config.yaml
n_layer: 18
d_model: 384
n_head: 12
n_kv_head: 6
head_dim: 32
d_mlp: 1536
vocab_size: 5486
activation: "squared_relu"
norm: "rmsnorm"
norm_place: "pre"
norm_eps: 1e-05
positions: "rope"
rope_base: 10000.0
rope_fraction: 1.0
qk_norm: false
attn_scale: 0.177
bias: "none"
tie_embeddings: false
parallel_block: false
extras: ["capped logits"]
init: "uniform"
init_std_qkv: 0.0306
init_std_o: 0.038
init_std_up: 0.0438
init_std_down: 0.0438
optimizer: "muon_hyperball"
lr: 0.0135
beta1: 0.95
weight_decay: 0.0
lr_head: 0.0089
grad_clip: 2.0
warmup_steps: 200
schedule: "wsd"
decay_fraction: 1.0
decay_shape: "linear"
final_lr_fraction: 0.0
batch_tokens: 131072
seq_len: 256
doc_mask: false
train_tokens: 623000000
steps: 4754
dataset: "wikipedia_en"
MLP neurons of a small language model. Each row is named by its layer, matrix (up: input weights) and neuron, and shows model dimensions 32-287. Each number is 128 + 32 x the weight over its row's rms, rounded and kept within 0 to 255. Numbers have three digits each.
Before each neuron's rows, "fires on" lists the tokens most often at its 100 highest values on Wikipedia text that the model never trained on.

fires on: " end", "end", " side", "and", " End", " Label"
L5.up309:162096119095132139127143098106099163038157118172099121194123113163124071140101181125145104148148102106188143123119147127116072145178145086069132027223087087056082174136109149089141131122171093114163155162117144102123138091161110063090084133081117148087095081120099101119152172120112110136113077123159122137170139139125090105210141109117192138118112140083143130142058077167139104118083164100153129073098117162094102175152127123168134103035147089091135136159084145182125151120117111122107151174129103039115107176076155124125145079140156143104089126136136146122116145098136075136102083103105125152152160119074136138144075141171180080141099141106088159109174114143135119191106100134074131093115164142116136161143144097167108140111125154080130086133118157175139153098145066

fires on: " in", "\n", " at"
L12.up679:103140122139125135161120089104151109094105078132101115155093086106192079126139138117142100073123138131130046100191146102169132162162174119171163102153115106090177106063110163092126096098137142080144151142131145137181111154130138135190129140171103146100114126203139092183136129139094088128109140148098099114153183126137127139109086187166175160062186149124153163129101116159108127146163152158111092087130128137121157175134100165099110151157105126142109141111136122150134175119142138134118165124119120133097116155184151124133141127113074138128127123093135146108171098158122118100105090092065039137093168124148147163098116136167127112173123140068114211171181089153122130112063057162100129145153089093144152085123148157154139117119118104134133135050142132148138079173247185

fires on: "\n", ".", " |"
L12.up821:129114128052158122106045132170111122059163147079157117055120144103154142192140159113122151075106143222105134146143119085161108061068154155182149133137158143149079101128103083137097106121137134132079149127148139110108151103077139157122147152162147139144131126079104091095157071154144136166123116114159141126098157142215121143078070135102110121138098122119113154082065154152151141123106072197133157194125084122094101155123122071113165128146049161153155117165114140163131105081147109137155157127155129143124116039131093075175115078152144178129090174155092106112146109084130122122167090099093094130070145097170137152101148086159111090109158168142086150068090146148157084078123109126121128127225157154116154117095133113136128131146198137097158158119155092132124090053137126

fires on: "-", "l", "rit", "se", "e", "n"
L5.up1280:136139118093151105091192130104136124119085127181060100122080134104110115106113092072118075144118104126108150194096169149111121155082091177164180152146126155101111156066138142137088109062134133153136149155125070147086137148091047134125114103134080125140144117136086149082150061175127149138114101149123120141140123105174121173183120130170134188124168132127141174136134114105197121091108051139161136136060163118134143107092087084172110193119173096166073135107126154114173130134110095085151145194158053129136164105101112080086135143139070175118135148181103104148130153063139118129139127133065123107115140148102154123145138101127113155130120201173086112134112153148132174133147107158080122091123112160177121143166162105138162101073136116130042164087109147077114182133081132

fires on: " ", "f", " opp", "p", " Since"
L11.up1244:087136105159131116187132116067101099163181131123155154149166114101136135101133092174105152145185169165118125118144150112077172130175194076143141146123155100174162116125160154097165146102167090142168174126091167126145121184126102113092130170096098149172087112120124124097061193144162055106088145099142072140205130119138109126147095161145154075127096118166127120067188054137080134107180143157156140081150144106143163178178117156124119126162095136143183148103159117089116134149107163064044138167095119112169143130105109143191093084136137183064071108139151134098128112171147186138178205133154143140101124119172133133188113144120144100171139152155137145061126197156111098146223140114096085084137068127130144111169104180152079139093137139150147148131131080158103128145143102

fires on: " |", ";", " and"
L5.up1166:147153124165126146205125121179139116118125102114106044105089117078120145167116127121158197104098125146139134107140081091105169103133063098071157076100134106107107104149119126167121105128124087126122113150167129189117176125107137095114114117093154171165153135184130163121132119095174101116141140087105063057148163123121167146118184149137104176169159089115104072076216176095189128111119138136098136131196112105143120128139201103191153137116128146189142094121101092141142088121174130090119139121116112108115199122086187111065115147174152155133122101124110141100152099156150116125128115153094147163124063183129141126044101165128157146096170125154140087129129115136198086100199151093122182098135159174162147112132184123122099116081064101098115125167125178128131121151127119

fires on: " the", " first", " own", " |", " on", "s"
L7.up1191:149123125096058092115116157143096136165149126120154117125103088136114160108116137088148085031127131098129153158162135211152176138145123131079159107151086126144099126121189141178137154155134105168096155063148149116080191158136167088143118116106141113067120145167144138092110143118135031127107132121150123118120193128095100154117116167123159108067145171094101161183120138204074149143113171165098159106094129116100106084135140098111106120086165110093124159155137116120111072132093106153204131121124170196098132107117071142150124127125124161176141115101137156135143132119133121134138157071140160098092145088123109153146175065121114118069054152115144103068151151154118114108153194109088133180098146159056176145109139107150154057147161026121080099143148088140103100081117150

fires on: "ell", "s", " And", "es", "er", " ins"
L5.up100:112159161150142096062122141134164165090095108207142105067086075107136180146111087206097120119133172102120098095142124151129076149165148151176147142154094088162110138159117078134079109066131098121120134195162159153078094178116141160115120146118092098143151111104077174168133139137130148131213162084114101150108163141099139095072088123110218049117090127062108178110142163157152110106142112094066080137106154088112175119159167143129128095126125169147151104147171122116045117096171172159157174100157127110165151090162135174090152121152090133051147162152118100115162131139115165098143106074194124179116181159146105169151129149115135108099120137110117128135171149141170032211104092157154133112154132117088072115167080119114125089168116129127130079133116145110107148110144209

fires on: ":", "-", " |", "u", "play"
L5.up721:104105121103099140189166154149074151142131161102091119130153116126062087135128193146102049092163142129132134103131110187092103119109153173088098160102154142144124162170188148137111177092127090171119157067058122122133093136140136129113178156107129191110107150095075125107203059124081180118127093116159183077091178086146125158136110102137131142192093131152104126123035091121144169133144089150066147089070126085218153116151111065102167196182084169174129170142106105159131154103136093165125151139113178101124100085105145129167144136162122142128166139070139103079088154136165123100073174108145133172099086095133098138166144148110118158138082119115188146086157112173163125136156135078114147087146120204162088093163177163138175130153154081146118133118070128079152092122122138

fires on: " of", "ad", "m", "–"
L5.up400:102138125161107120144119141183070155143118017139142125115128128184102175111109189111130129199058130156135180091145125115168075117187094114126109100141088123139131150116117108071169164115126136183119133146115130143130141103146191170166026128110092149149122095153125103083124148034089054105154135155123148087175210150079107164122132106095120151182091136110139135117185132138066110187064108140093106156194103093142059125140156144162068131160093127077125141130149086124083154142089105109129123131147142155135079171150172141190115128139092130138111072148105177103143101194121128108164093085080068159152136106154137145074140140118154183180099148064158118180082112124173125139159116122108105109103176080093102180168104126128156094111165088101133132058152160145148102116116157

fires on: " |", "born", ":", "/", " born", " of"
L12.up541:140167053146131111081137165132085113118128119202131152059094125152137122084121142142125147164147115128137142147115103094098094141115083096155139123124114110138118174129103137114114095176148145110081166083092114165147064105132104147105103161139127042118151108128127101138158078155154132120140074053204137107065134141165120186138105086068113141153051101112153112146133092101099158155125148133179077127161141101140156068040134164109061104130174114182130127077147220153107167094052158112149192129144180191093083065130134167153139111120167139130100165179157131124104129143131069132169198139061192166145062084103098173120110120138158102139121110092127063138164124130101123152062137138103137107090112084137151101190134118162187137120135089112112097085114146121155194100096111

fires on: " ", "2", "0", "V", "ev"
L7.up344:140142115134146151091141160091111162104158063093127145118171115134122123117178123144161084095065129154223145077140122073118088102114140099118129134086152130125101164123173131094118146134111114196117162121122142089125112130125076176100142108151161129131160085109181124102137110096144084158154166132139153094108140102137083104185042163141084158131169082128194194110158118162108145068127104145128126131119112077180134099177170124159080139099127117101166144093120140176134102127100106094096160141078159101129136151122119117072162199040124061134135122145135161134098184162179164163162107168139169177108109169159156117179132169150108130127136134120106118145196149158168181158126151141068113136076132100101092155108158166170138131167168137107203156123151085141146096142107066

fires on: " |", "–", ":", " of", " until"
L11.up1024:111126092153100095144108123156096154113110085167107112126084112159107158137107167098106084192117122134141092105138125170115168124156098145146085156087101160137126155181157142133108096176155111165137116068131155156096073125087168070125059112066177161139099147125090159156105088116093110045152108078102103075185149158136064143125095113111126111174068131132089178166102205169142132191158066073140110137143111120151216098089171153130132155122111114185165152118187133132126160112120094102169159147173177191155156094122140133161142155095147122106124201107102149114135114177086188128161231097137187154098156103116113159166104112133139176121115067105170102115144145140169117167132113166158120093169062078102148167174090095146192081135174086139154120134115118113165099124167136

fires on: ":", " |", "-", "\n", "="
L12.up755:102146145138135161091132117141138132066091133166152201104100135135108135099118080046078158080094125192162103083133120148155125128151107070132101096128122180131095216120125171147162131166132143136104141163074155095084153123186158109111109159111121153147180142143181115105131132115164140149164110095147138133183151091140166132091142137109127143095061184156076138098144109104151136136124139098113113134130091115167155190142149102143137096140159151143174102136106141165122171139146111079124108139172084166105160052142091073158181137115109126131108152150128135111107138142160112108126154131136159119089128154110118160137139160121094115074074193105195129122100127048181106151138121099129121121082140103113133140127149072126133082086092159125145149112147158084149093128102117

fires on: " at", " from", " of", " the", " in", ","
L7.up324:149130139076083123204162136122109171138131099139110175130095096081142109111085107143126076118113136099125152065117138097133090104137178082138117089162099141202106162092155098116132088117095129078090141141115153104108144147133121109153149120102123134042081123131184174096134111171105104111073137130155133097180232110158041091092123185137105079075161113140107139175117163111084125199173132183163173082075113174154150141128102096077122174118166135147137089227124147148142069099117123161117143184200137145129149171101123077136173156127200115120090135153127122145154098083146100118156132077123142104118138096126152119160172088120120133124091083122115184124169135095096089198095109132098126111112069112097126130063099145137127151132102142177133101080153186159087117165117173

fires on: " |", "-", " L", " and", ",", ":"
L12.up1342:108104158140109143152182137163086199094181110124133088099088179094100084162100113093153155159092181149079141201159162079128122131083090162174151137115183081121145147126117191076116182126091099104121138115100098143084110191167134137189070080125127159109103099122151108076141057086131172070112128082125176127157159104143112195083108104115133160124076119127115148126126169126210098105152122137123113139113113088168096109159160156147126169144156238100096077126139041170182116173103098064206122118144139151119166090168152108064136110068109114144141168084100151123170132136116166168121127133146135136185128144073101127099157131154194112125141163092125148121114155098103122093098114138123073086150128075100131118137105159176132108108163103111131100117128111113107112137144111

fires on: " by", " in", " ", " name", "1"
L7.up1196:167129086130119134102086113165151166106128090145167132146165069101171111176122132131161119130114107067178135120152183117132121112164120139129098239141146133082112163146147079142213118134136104129137086094152114200127082116117146089144129131099147118083144106194145062159166162092125106158123105147091120104126176072116136119091115170190125176124136124086118090075177128105168108111162124140107169174090177127140169125135114177151144095159091128123138047132133098134178046123071137116130119107138150125087056117125108100114128078077148088125126130083083155083158128098187149096091136107115106115152099104189108154151111078170141132159150124114099117121158080127147102157198177124044156132137098133147148106144129155164100187169139121130077077082109174146147147133167159

fires on: " of", " by", " |", "ars", "ors"
L5.up1482:143125128112097162112085090081096165085151158110163127086111145137109095169143110133133087134122158112096123108109160129125066065189122070136090168114153143101119142155129109027148151115083143153097094113107183142097087162147115091108105141128123113129121152113185132136127153126156053118076151149166176077139082110086158175092091182110160133139110133137092144134134139178068068132170108127151128172138140143130159135160138152146121182153091150146199107200157123073118108083099091111150146162071120174151098164175103105150109100101090134188112114173096092114129117139151141060140134088187040100165107106122156056108136125131119090123126131091119133172093169131141127194111081127076098131121105118137128164089142187110149103114166082114119223078152187158090095119141158

fires on: " |", ":", " ·"
L11.up1393:113107155123116118150097133112092162103137169092112134088108153122106091140081108097135138126127179135141117139154125121132112094120122097140096044129177187131153123156125174072135138127100144159135127127066184113158110139149205131138051161120135172150093160133140099183137156178185173112145101123121184044129184155167143143056109119150132165137132142116114152058130134146106135144179123168166081140101139227160053155137167122169132171115166164106114132155183069110183082175184075186144186107162140133155142113130142098134109152087100112063092166126109174095102137147139131079144073166090103145136099140158149125137114077176159167092133104107124111144132100164043155143099103146111105091201129156190179134099148145121106083115130106080157121154127126093152034134125155

fires on: " of", ",", " by", " |", " to", "-"
L12.up1286:149190189146075129150065106122108157093190132120193133092075151137080140142113088140142079150074144141155148149099115087118054139142127163149143114138126154078167133138089146117183149113115096084124106171100139091112126157144135117116124191145155155166114180139124053098096121133163191157104072090201171119172214112111135123081081104161108153117129184091119107112121127097125151175126111130153133132131162130145045149190126189178144148154148109118155114164193080112169134135147130174124187102112127082159172111160153104122122113066132123155185107145095172128106164106118126148125084115125077127167107172120190137150115125133140078123156149102101088081146117149063174165083115157119135122202126094176123134085124121108143079093180086130102126121092108137077064119113119

fires on: "==", "\n", " ==", "==="
L7.up457:157154117127147143138104119116188141202119106084116132126079082115103099128150119161185171121084145206091122110111098125139115131165077070109116107085150162117184098130101137149154119144118144063159147119185089114151180088059091110189167132140130142113155143096179124139111125148112127115113108183140164139146126174099146110094148144117176170137128134115128159117138111126142145169123123088129092147127117063163172129080136100137154127154196087074146079111195135153140147129184166099135078178193116160121081101158138140112199084157159147157090154146105063142115123150079153105118144067134107138195171079109116120091093108118157125143102114134088139137125165133069150081149193151129124056106165093176099105112131154088154139090121134155135121153100146184133145126183139

fires on: " ", " |", "3", "7", "1", "ike"
L5.up670:146165114172102191136108109125108174164126120145128092116173122101153125157137119152092128085138105160142126171115114104132116148181133134118133107156133102059136118123171118102130042196099153148182170110079144074149177140137132137153157151110131197171184150134133124088173151084143107094110125105154115124134092113160150095116173098178078131144154151157120177141090123206159112048089133162204168139167132139121119106109146122064074078115092099136121092139109111092157181138103125167118142143181144059158127135160170191161105107158128145084131137177129110114153120087110183114139162133105123161160092128104130112149096143103144125101127111145121081123088113099085138090190112111121107138067118139101030127173137141163179148121183059122177073117077122161108098069146152

fires on: " |", " of", " to", " was", " at", "."
L12.up476:163171123099102151102092122060103134131126114142150086098062113089049135114123156055122090106072157131088092059128098071096182095122121171145154146078127195135099155164134110120178079122158150109154138107122111132104158115085156140081101118094139122169110065122042173184103116115084113077138137231117149104131164196103092139143105095119101121134071114156146035156124145137075112100098087157147114129143172156173115163069151145136082151190076181163128178135157120085130110115145107106128113111196175131116165089075074064129146132140122128103098114122158158117163079081089067146136148129139105133100074142075218152149100162155126101142110134121138100129157121164099134158096096122111117151110124122130142104154120108129131127073136121145101133137165133177159097102139113

fires on: " in", " a", "ained", " Adv", " adv", "t"
L7.up646:090129060099205147180119097087117126094154112110105115145179132141183100099121073168135134056097147098142104082117145112150187110138139124162102128130114133117108147126154118114104143079146136197160194113118113134152127135097158106191140125167114186136122165149054178187142083142088126163143135166092104106128162078151079133109168139160176083134121176108114064145126112139093058115174131121115129163124186122137130188135080160076154164176085111149160118121164049157192095080139086118083148064126121114133138088137134106137123160094079129170092105113171176113136123164107100140065118161116147118151141131153112184114199146152163134094132112056151087133144122156124116104110142135133101074126095161089176121128153141175091065110144111180094091123160187144108057107164115

fires on: "–", "s", " |", "-", " of"
L5.up607:109147088147156087095112118152107122145115138104122113106142123203148140153099174116093163135126131129150108098109168112161086164107157138139138123139160216145105084078111190077060177135141118101170103114099136119094120119077128109093140134128126180141086127133155126092185162149167108184161144152120112101127098031150142164145102105135110159131166098123177099102130103097164096107181133132156108149167082156139038156106109118104073129129113134130164131128142113136120115156111106152154143119150171133122093160065167081163140157100114136179165106146118082161116150124150117175116073153101070087168147124153142098098103104162129180157106164171149144130189178141150134128109105176082111110166114143140129136120114198093157110090077139194093109139102116145145172122126079

fires on: " |", " ", "\n", " (", " cond"
L12.up942:114092116085134112081061152130117116154103140097101139101116143221097130134127161137108146126130161150095109172154118087074064109122093158180045119184162135091159133098169100100131145155072151121158079153114144157177195083156085151130163171146163166101118138102147181148118140172139186096136079193135111198209113158171174107128093072159152153173109177074097161138164124168144127092159110105118102130153153124080124102090149106171140078122120130113115095097091112136105100055113095124089164085103153104136108172110100113142124108182104148222125111132075147138164124172135132103112128171141170174118129132184126200160091144115173114148192112153107104126161148129121139143113098118148180105113118125139157155101139163162080110068132128103140136143061139135140150080159122

fires on: " |", " and", "-", "5"
L12.up1401:094105149115091114145182125101132141112168125150151146100159156115168143111148099141134108089160134147132138071127115154122082071012092088192140098124142096157149134151139163051098160105139120177161131127097118110162172184150236101129136136125068159191091128156149126134111168116115137129109092058141141087121105163140156130121158131124103166090103167142133046119154068117132147111121122102145124093110135109159143161153126074147166167128149134118080136154063105113090105121097144167086142090120126132138143163105159151132102127111126087093089180137136167091087124133107132146130119127122132147100171101113072113095134142152155096145112141146139131132121148159085100115081105165116116075131083139143137148179088089136165158113123164107114132128110124108089102078151150

fires on: " the", " b", "\n", " con", " in", " on"
L12.up451:137020157111095126135148163112105119111162176195135122159090097133137148092105123072149073121155132106049139125124081161090105111170062127129153172160166147124135091153173166113180143143147152119155158045112121087104131096166241102197081134153120087090175160125151091082124131127083108123121138126111144133135119129134124164075183122106112103141097199127104110077177112125041148116091106106166111125076125142188068120125150071126140189113154123146107158136141102099122099088140136179153112125168113081085134131135131074139097197137113149145135089146182079106159191155150143153127145110111102102122230123068152153107110145173092110104086116142119107118116121091117093113114139148140099129211117144127149159138149149084105126130129151112141088092138180175128144109150049

fires on: " |", ".", " A", ";", ":"
L12.up829:170158102143139138108107093130117175103192117123185106130122174172121128103102123182161125150118151137143157124125150157093175098092127077164106121083106106108083069103161157083131125074148126102123153121083190118082128143175160167080139138142175170166121125115150146158089104163179220078127181122084162048162111194121105144085150130066114088167130104114148136112114114156121107132124123127158152096118085152075096112154147113101121128127092122066121089139164123099081121132173150104142136098126064147108116103135111093086131138143062201079139135177145157131129157164161160104079120139120047134146188126125114119104130116098112115118110150144136167098078103139078113107079098176136123124133097199103121112139142184145115102093123145179076132119073093143111077127136100

fires on: "-", "s", "off", "l", " football", " B"
L7.up373:071093154148109103131167120086123081119155150087157111124122138136094130083161091112152114212089128131113124121129193131129107094144075152169121117119186211127118064103128186132103068137135081140079101074129130144101175193166109107126087088146146137159151126094126081125155086141127130131130162075179133096135132081132098146127143105184134151142149080133060187153070129118111140096116113112157130115050190112142134119159119136064086133085167143163093140129144159136109098117093138137136114150117051144129159096052140171155152096119132177084123096133145064129070147128131125125127130135096150113108168195159153115141112109163145156119093097113097172048129083127153099183111109178082134099162096103129135136094152133142169123118134171208135129154122090082099117093170186

fires on: " |", " (", " in", ","
L7.up402:156123114068131093077172119144115151159093115146165129060117117180149146171118157129114185123125152110119150180142094076186104213134071162183135127186121187080174160111142128132077148111100158126141163117174125193118128152150116124150160148102149159145095158202148120107108158099201119147149069105102075119140128137128124153091180131107108162113110096150156119099169063131129200090117150108091125131110091103135195172105139209090137128160155116114115115152182086137131230092147161073152118126108139166142150127131188130119088140120108141107139123130115149146124125129090127089112087097086088124107171164110117123100101179160080137134099110133079153095143063136075137133136092045121110136161101076145160157164156167071132126170157191105127162084164153168099155157107131

fires on: " l", "|", " time"
L7.up1397:146141117142122174139103200124137177084158090070138165084137083125240101090100143108154105092124106147151218134109183153168156094167138119174105192078123106191150121143182123164169158129147170143105149107128069156145133097165141092100118128101092103124081070134116105074074164132158091106145149136080133163132170160121113110075129164159082121096116165117148114101128147110148186179202104125108078110120126099139134073108170156111165126160178111145097063126169150156149128074098151114129143112154160123150100135202138134108187112170164050145097098081146106153150148115121064175087143133186186100145155128121109173125134112162154154101165120114138148125098132124055079149119099099073183101104094119105181122123092162091146118076076219120116098105134194090100137165168110

fires on: " |", ":", "\n", ";", " ("
L11.up460:104066091112096089168112096103121158044203151123134110089119153145115037170111136139105137132086118181155125049114074117131123078121070110153113182113200215099087125145119139118103159151131113118085135110111134103111148119138165108123090144142137128157093132113134103118150116121105142103142077084153154119136158099130118144120145155083076118145064133075116121030157138163195136103123085124151192111125118098077123153168071098088165092116054124088202159101162142131148158143160153118129095104156169165181132168153123103147133098082144168107100085194114119092176117107189179105139113103114070134117130156104143119110140102134165170181120127157096149105138114114091107111115115105153173111088112126102095146113123165101124139172157099118091118145128154160117084127136067

fires on: "==", "\n", " ==", "==="
L7.up1211:119164123133062119183141100189117150121142118146064179096150119103113118144140132160109091113158148142124107139091088121135131137154168132160106113133096128058160175136078149139126080113133090129071154130136141211173215115118143172126157089137113138116141116077154097122116172126106121133108143127177146117144160162073120116113088123167128180144113071121092156120131122068112126178141112137122053112129178116109137079116147170149115141154137116104127102105147104185130122069168128139163120127143108133145115053106085115120102113072070086138112123166117061173136073113085153137173156100124104169111113154122181122121117020105178171161152146137163093117139152158182122127150171140195144071090098126121045207091105113056232085136156149178132197159133075130131181173189096

fires on: ",", "0", ".", ":", "\n", " is"
L11.up231:084098071093092079121132139176099175125128130172154121053095108116091098096147110109104188132089154164154178047149124095139111061148163091127124175122163148161159136121117121149056140084144155139112144155147125124130145142142164139126129144144143197134187110075120081081158148055173108090102097098194199086098143098171089101075113112150095102164059066088063113096060115139164102144087141174122088152122171143073169114122115133126218076128157135140158141121157169131135150155133125191174093124106139137103194145083148104124131063155151146146131141132144073172113087168147092101130136134121125171090130154080111130144127134165113092177122147112145188139060074119138117123168111116090141129149163126082107163108174095098120079106105142087115150119130182131118118061059141

fires on: " of", ":", " as", " to", " with", " |"
L5.up1291:093186056113138092102131139173133127126109187158199124098088127193198052130133071163127151148113102128105142175112127104127127118128108163071092158103132131070191148105092119102090119107118110138118175096164103145126094144100117122162156133142153107086082100143113090112074128149160137121144110134165088153137197135122055116126080121089130156106177155122101177133120090134150118164138168158125139114088135144119129123199127107089148156119155143120131111091100082099117142140156144133182172136137138132132112085108148162125089115130165107133127142133069156141137151165154114149141131130112141156069146171093107106117095107129132142100201130153108139120098130150093176119169163086185115164112137099180146229142139144139131109128155101098186124107093070095156138134074112

fires on: " was", " |", " be", " is", "ed"
L11.up430:072149140141140137104107110205167152122084116125147125098078041144169173096095145114155118057078083105044135135145126096108168118111134092166170076152183065135180143100131136138131064124119094105072121106169156075149132134119164191129122088056100116162123101153126191128089110147144118110120115165184168107136112120186110138126137072133121103080194172133072151167140096157076107122123099130146131129198122183154132179123133143147196136137068155055129160125113113168114098100164132167176100114126152145112060163151171149081152095113171138139071131140088108139095091123112142133192153137080095034091113168168144095144124085088194093149124126112151120133133151084128199059166137085120166161125098124141096103094129102145105114113118132117110122168150132096106100109153156

fires on: " in", " to", " of", " ", " from", " |"
L7.up1360:084139160118111170152157161129141153151125118099133091152100105138138151174114172169094116081146154105087129122157090090073133116134176082115126135154158118140094156060209125098128109154065064152114152122099109096130152121153129170163141117133140114119093114174162110106141128125180136106060144161186117133147100119171142119072179084119130098135154085093167150157180108103127137089095133086087133125126092084159097159188127120079121153085106113154088129102110084161147129145100091104064096123117119076174125103061151108132120142157107090157084128145093092175101092134104181070146140112117079163077144190109151155196116089101201135108176150197185105179099178142063152066164139123154103082067155148182080118064145177103084080097145144146149181099102156095122121129111110

fires on: " ", "on", "|", " Team", "1", " Education"
L5.up831:110170112117132094118066104131105108108144141157149136083124084182166124108107147164134071141142120153165175107147141154074146111067147146140184140079132143097145131104133115173185128136128096139157130108132143148121094141150158096177117186098153141159124097153133043148147121131119125115129152184148102129142171149140151132134076184129108148095119086097056104086098085164139148102147165135145162068075096190138137134177133132129106167106196121103143149144078102130169104110080153133099175122132099075121204081221173122088107136121076104079127104071163122102163163086174193156106117125100064139113106132189094108133165105147086119171135060132099097144093096110095100152127131145141173157110189112151180124162089139157143073167156105166179125145114111122098145169069108

fires on: "5", " V", "0", "6", " v", " l"
L12.up1363:125113101123118126110076097112118209124136123074137193118152149072079160086148151128134164081176132129171171120085122114136115058157159130125125115093132115185090152126126151177092148145134138123138161154152097116184151097117049129154134134121136187159086154161141142104106149148124119110159107155107093162177128126150143124126151136152066158131076116098189165130136095177183151107105084170152086123083139082163115111173166184110114137121131157141113126151069083128098081095117150110076127085092117155171142193176151160084094147133174125096132145078109117139116170135102134083127149075159101167130081109190156103117090148131105173158123135140186112077094175109129161104100114148080140083078132134094135139162127160121118089127140118140101120118101226132134138116096093

fires on: "er", "ir", "oph", "es"
L5.up411:127154141152138120132103129160197099159094159115097106148156114124130102151104075154124157168178150091079167124190097144170099102118116093120099137180142097151086147103185078132102142134154102135103110131085144194119098139127150139147114108072170105133147103107134185082165140185148134164161064123123110171148125114173072164100171106162155127148099149092135111157141165170167147074087134134072124177122172163089146138182109168087203094049118143168143104103106074091106139100127141126095079113108138113114113058089195121103114122182094174146101140113141104149170133122126136114115070081130163092117157135138136165181081116168113108081130112147107164092145130142171125096136118125119107110153139105086126129128148133106149033116094124181091122121069101157091153088131082

fires on: " of", ",", " |", " (", ":", " for"
L11.up1195:112137103121130143111094086080176117064110141113174152105133150142099110119153104164123116142169123118107105125110171117140122103156187188166141128132089106147091111149202182123136142069166133103097130089116128171148126083115144128068164166110120119109135122218118052158117138150066170091145104112112139108165152139173094092097042151133115118147061147161167133072113103132166157153130160101158214146158132162139123118179170131117129163112098067148148105129154199161139104101145099130127191191106120129130162071138128122104115137143076170169110151134141136161096116102094142112144083153179081171091152131107189146162110135120135116160162105133124133127093108148114074085081133211143193158166183070120158065125130112175165135124093179141071173169115136126206101206115107

fires on: " |", ";", " "
L7.up41:107143118105122146163172095105040134112157130137106158130120140098110125126098178174147153134076128159127141078119127130106143124097112106142106101121149107116137113140094104122102104124137125092161142128128088107082130115134174119143086165100115157153123128126099085170114129156100095136098099080146106132131118086154122179154162155137140143163192141073130098075139116101197123135123135136110147065191111100098122156087149158100158169094092110125157113167210099136120116110139171076146034086122115131127167144131171112043092137111155177163176135100144149070149167174130175169140141131168107080177067144087131117152144096103195096155125102131136118170145086066116046151144117066119129121142109147156166154145147120149115159228076155153125202117127105100105123111173146

fires on: " of", ":", " is", " |", " was", " by"
L7.up337:095129068137175169129141100161093093114179140123199134138059113121178139155086081128115168179143091121106122075146124139115134148125131108134181059143166186101109118109095140111097096097150068086132136147136127188075128105045174126128119108100129172129090087140097111123130149103144143144120083157136185096135171058163064102131124176156096142099156182125089142117111094125061100118096183163118141086149106146124090166138065118092144150122123182146195132152142156123071099120099115137128167118156169129129083115079142079124136156104112122132122096161114103153066068122193100113164150098065124074098138186088146114160155098163168078160147112153125110137154144150145172082117155074104079073151134113087129169147140135154136089165080143193143098142104101098128122135165159

fires on: " ", " of", " served", "-", " (", " Al"
L12.up911:109108140101146158124129139143164133116143109087117163117118089122105113166072133140065149140138138094087109095108182143118142152143125110080103155154162142099096202165162178108118083103131124098083106155109162185101139124105187125158170193114129128112155159171070093139137068102124232190152140178163165138125184082164123150117140136137089100161068117181125077081143090151144132084157170153108138138135110176131145122123146146117136190134096100101202129083141137145107080138141139107171135120136134079042171158103141115119185102058047129098089117103105158128094104131118103115067148108148128112146168124084079157127198160171118155160141091153120155165054165157130106105135083190136083175102180124134094172130063112145176110182113105145122168138142104122102128105146101

fires on: "end", "and", " at", " And", " Sand"
L7.up1208:149063172132140111145134094131156161106102186125091120146144145100074153086114139103179127095161169104153088121079110121130168093123155117122128115195138106116134146072094148074136068111123127164181166097110110134097130127119206150095135153168206214133103110135105095094096201127069118148088084111112140123096120146091141121111175128201145138101112135016127106115095067175164148129177140120147102138075168108116129143079134145121124090113072125131116170078131094136117126100109166111192120101101104082176143128114146132194138192207167177115125108166114120073132136110141140152105123140110077121110144111130073137167185107105164084152113121094110196138128142104142068179129128076151095114151106121102100160125154145156126042124151119111152123106145093191138149121128088

fires on: " ", "\n", "2", "+"
L5.up498:090136115175107143144095162115199088166137151117173137135149075112122102131142136135122147168104135168118092124128157136111097106083154213094146171105146169070142139119117157112139104148122129126131092065077146156155143131084109133131119108110093143167149099121157116107100143071099114189131075137128141110112110114097116133162113142138143093146171076152140150178138178160107166073098112151082162131097075134130117123151182043132150120107154144100165151114127166197116145115087138105154140186119149117147048143150193102108154153114147070172152129041118087116166151105142149096148160173177119178128136154145165119120138125155132155129212104101120187155134137152191131126149103142127046111133104125132130154142104114165125159144117130122178160116113121151092102072116151